From a checkpoint of a small transformer trained on Wikipedia.
Size: 13 layers, width 768, 12 heads of 64 (3 for keys and values), MLP 2048 SwiGLU, vocabulary 31123, 129M parameters.
Architecture: RMSNorm before each block, no biases in attention or MLP.
Training: a variant of Muon for these matrices, 1091M tokens, 4162 steps.
MLP neurons of a small language model. Each row is named by its layer, matrix (gate and up: input weights) and neuron, and shows model dimensions 144-271. Each number is 128 + 32 x the weight over its row's rms, rounded and kept within 0 to 255. Numbers have three digits each. A neuron's up and down rows have the sign that makes its largest values positive.
After each neuron's rows, "fires after" lists the tokens most often just before its 100 highest values on Wikipedia text that the model never trained on.

L2.gate1023:111191130100071113117097131148178141140115109155159121113154105162073088170056158105128093106124136085148161093152083129117121149133125196138068171125168151126075124150100107145138076188138093117080187084165066142196111139118119194099140171091145160089136096113154114128099128117143133130111145101086116159135130169126119108116144195051116142110195171171124139098145043066104097123139
L2.up1023:164163126070182111167092103146154171171118158132172119123205118141091052175108060057145122127151103111141116082120107120138074108090152134122129172108129126136115125152148187171176132200173118092085097139182106128158185117145110123086073158143116124145152130108144139110164139123100073102128137104121166110113118158144079157094130138154128125128059087086138141158137185055123088044095
fires after: "\n", "\n\n", "."

L7.gate2014:172074107111149122146108191063158125129100171130176136137136117097116088131121193173112129097109092102180091151101163124143164132150096127094108116148146121097121089154126108119105171109099157080120199071143108111127082141164113159081190123137137137147134156067127128125121100116107124190117118125125143044089171108053092132161131077183142101167141075120101106109105142163124158111177
L7.up2014:131159104172149174144112154138115123177165115170098166102114032169122121144105090148102102117142116109123103113105080146095112114119111109114108106052126150159063121103118101134188122137087154166125122104172101139086154160086099074126161113136076140083156131074109148124066143128122144137090138111132151157101080172152078165121129153156190123146132154125117082138169103149119121149129
fires after: " | ", "0", "–", "2", "1"

L2.gate469:180113149142132121166141107139154145096072084070108117151122157091063125135139153059114160127095154128112152117093058125123167111120126118145101083124153165113158125170200127175148191155147098108112137136126072114175104193133119114105075091157124110118196125172130178157184111111137151168140133129163156114148120093152169150142124154108070144121120162102091104069159081145145095152096
L2.up469:127143101116130101102146108132144144052159164117072115112041130114155115100138100179093102122148110100127119183176114122090140120167095178117150098078149065161096087073141148140150159162161130121114107096135116119122135085107053185067110110079089129113127121145105119125136128099183108115139095138093111048112168183129109143118117090136091156155117110128140173099108110126126100037161
fires after: "2", "1"

L2.gate905:160170138140171126096143150121150089150112141124123112111130135125132107071131121109086178157121151115117130129196137096162179114151126107138073160161107183127104152103118167133088091173129154107143102095134150069042064102106097114137192145118118125126139102175173164170097113129127141105121137102122127025113153102199138164142199166075097092134150152093179142150168135187173100179144
L2.up905:114145103207114185058141167132136113074101105122082141165103162120234115136092148136146182093177090119147108130166103098114194194145086125094161125079053152141105162132112153152106173152170101148122152105111170151193139096171162174121156120127158158134136061139096071105161107148141126033171108172140118092137122074082134167132166127078072068146202112140214130104127140118173161089119
fires after: "1", " ", "| ", " | ", " ("

L7.gate1640:101044168133147088167093103105103161116096102132115098128111151169134091126129094185167093162155052137154134134126121152156113076137131153179105169114146104103132071147124118137160153112188120110172100093037128155187089089151173085190068079145129101115151093138095116120141099173114143157172149160136130093131108062126109087139156134109091100114123142147153090112100110120083137094154
L7.up1640:098158200124169152148173117106175141165150147160111142068073136104097105096093084204126155133092080141160095106113076093127147185136102107103154128119175100167135150133125111178191113094120155126133124096174057143103193228137098137089108080146213163178171118118131155116131137059172175090127130123117141187121109109083145145147110094040092151108126124091172111097060123168076176132160
fires after: " | ", "; ", "2"

L7.gate293:097131094149110091113129163130157115130111061140138108180169118156149191087088141175105195117134167114147161097097086130128125149091153078148145158155119128162149137196171125107135126120107105161118108109082159130094101170090162098120119116104108075081126120111163110133103132148124140097133103137105078176124180137098122093089176146067091092121155105090162117161103109161138105145127
L7.up293:120114085139172112055176158109135097179147151132177158160106166134109175169158145099091148133119157090135084131112127097149145154093160153117173131137144121167126104136092110104158075105069159122098068047045173112085159137091140146087120172102171139126107123077109140093082069092174148085139147188188160096098105144129096189111173128132080144122164110095115163086162100098119122092135
fires after: " | ", "; "

L7.gate1009:144107142150105157111131095172141159147142137176108117142085105098155087107126114147097126097170085175075142118081154127129109127130110167197160142165136135091130113181095088117121058148212181106149122171163146142083154081136117096100140185132139101171151113118107145101106094137135165123132196088144139121126144141060105139172093130101172110131115171156143108093123168119180087142136
L7.up1009:143158169151091119153144113050212136119101179148191149112064138143167119114129069106083136124184133125122169103132110094180147082106112185114180185101128094152090164148170082138100067107173102076134138101159108134089092128141112093125112170146129136152185143140135090103146143101160116116091133107133114134094121127094161180070120131105147140097132122136111087137138115108041101176091
fires after: " | ", " Reg.", "5", "6", " Aut"

L2.gate1559:125128137168156158170099065073096109222096161124072147136179132150101079102087117134183110141115202107117154111153153153179102169130142058132062124120152066117112133118155115111169087145218114127109119069121131141075138124119187055077123135128139118078108149119141148092069110152151087129150200130142103138127089136117196190127107164146137105160169144078144199097099137108124154071099
L2.up1559:138110132135149123121117094094123117150113157103098136120160105138106152109090113131119125176108153111110165159142189116150140186152152091162146106098149106175123122140123151076136041124138118115154085070159166101124146123117231121150139108111192131174158126083118158153140089135217116139163185155148088143124129149109214177136169100144095155096077134111123131145141120107159148104159
fires after: "\n\n", "1", "2", "\n"

L2.gate1850:095164122138132141095112104142148146135134101142138078098161163105113129102085104146180177138098091084159152126117065100130126115038158159109111118160151118164148117117084163125078106122137141111123143140182113121165114143120110191114179124114148139137123128139081115096071092128153123100158167083166149121085134144106078112107143131088084076139091148127068113162115116053119096118101
L2.up1850:080160095157158131144134129118135110155129196175134136094142181111157073115132110085110163109139111162154100116079100130101163099133168191197146103061141098169144126188114126122099082086141130146172110127139167180135145181207096149130189151129127155136175103170172119119121134137106118113160158163159085106113093167119118094091113078133152113136102100125115072112148082084079089131084
fires after: "\n\n", "\n"

L7.gate2011:074084099130139090160144126106117143083109115174123157141110150155163176138135099159114153152129138137132128136090136183125154099121119125147080131132128170135180097131103164078102137134180071113117122112127141140119106187015079101144166186184124179173137111135140103169055125098118143154095169111115151032124092144110131106125100141162117132106155082142093156172179218064193130126166
L7.up2011:129063083137130129161148136129127146050118133133122140086125115134130139118127104109129161153139126056117119138151088110142154196115078152115089127084156096104086165164105086167099133106191103126192123093088101128171129174128122169093051146141082143119141086076095154125078133221092074120099080163166140205136107189207161136150068120155114161144173075169125136082136161155128134103202
fires after: "2", "3", "1", " | ", "4", "0"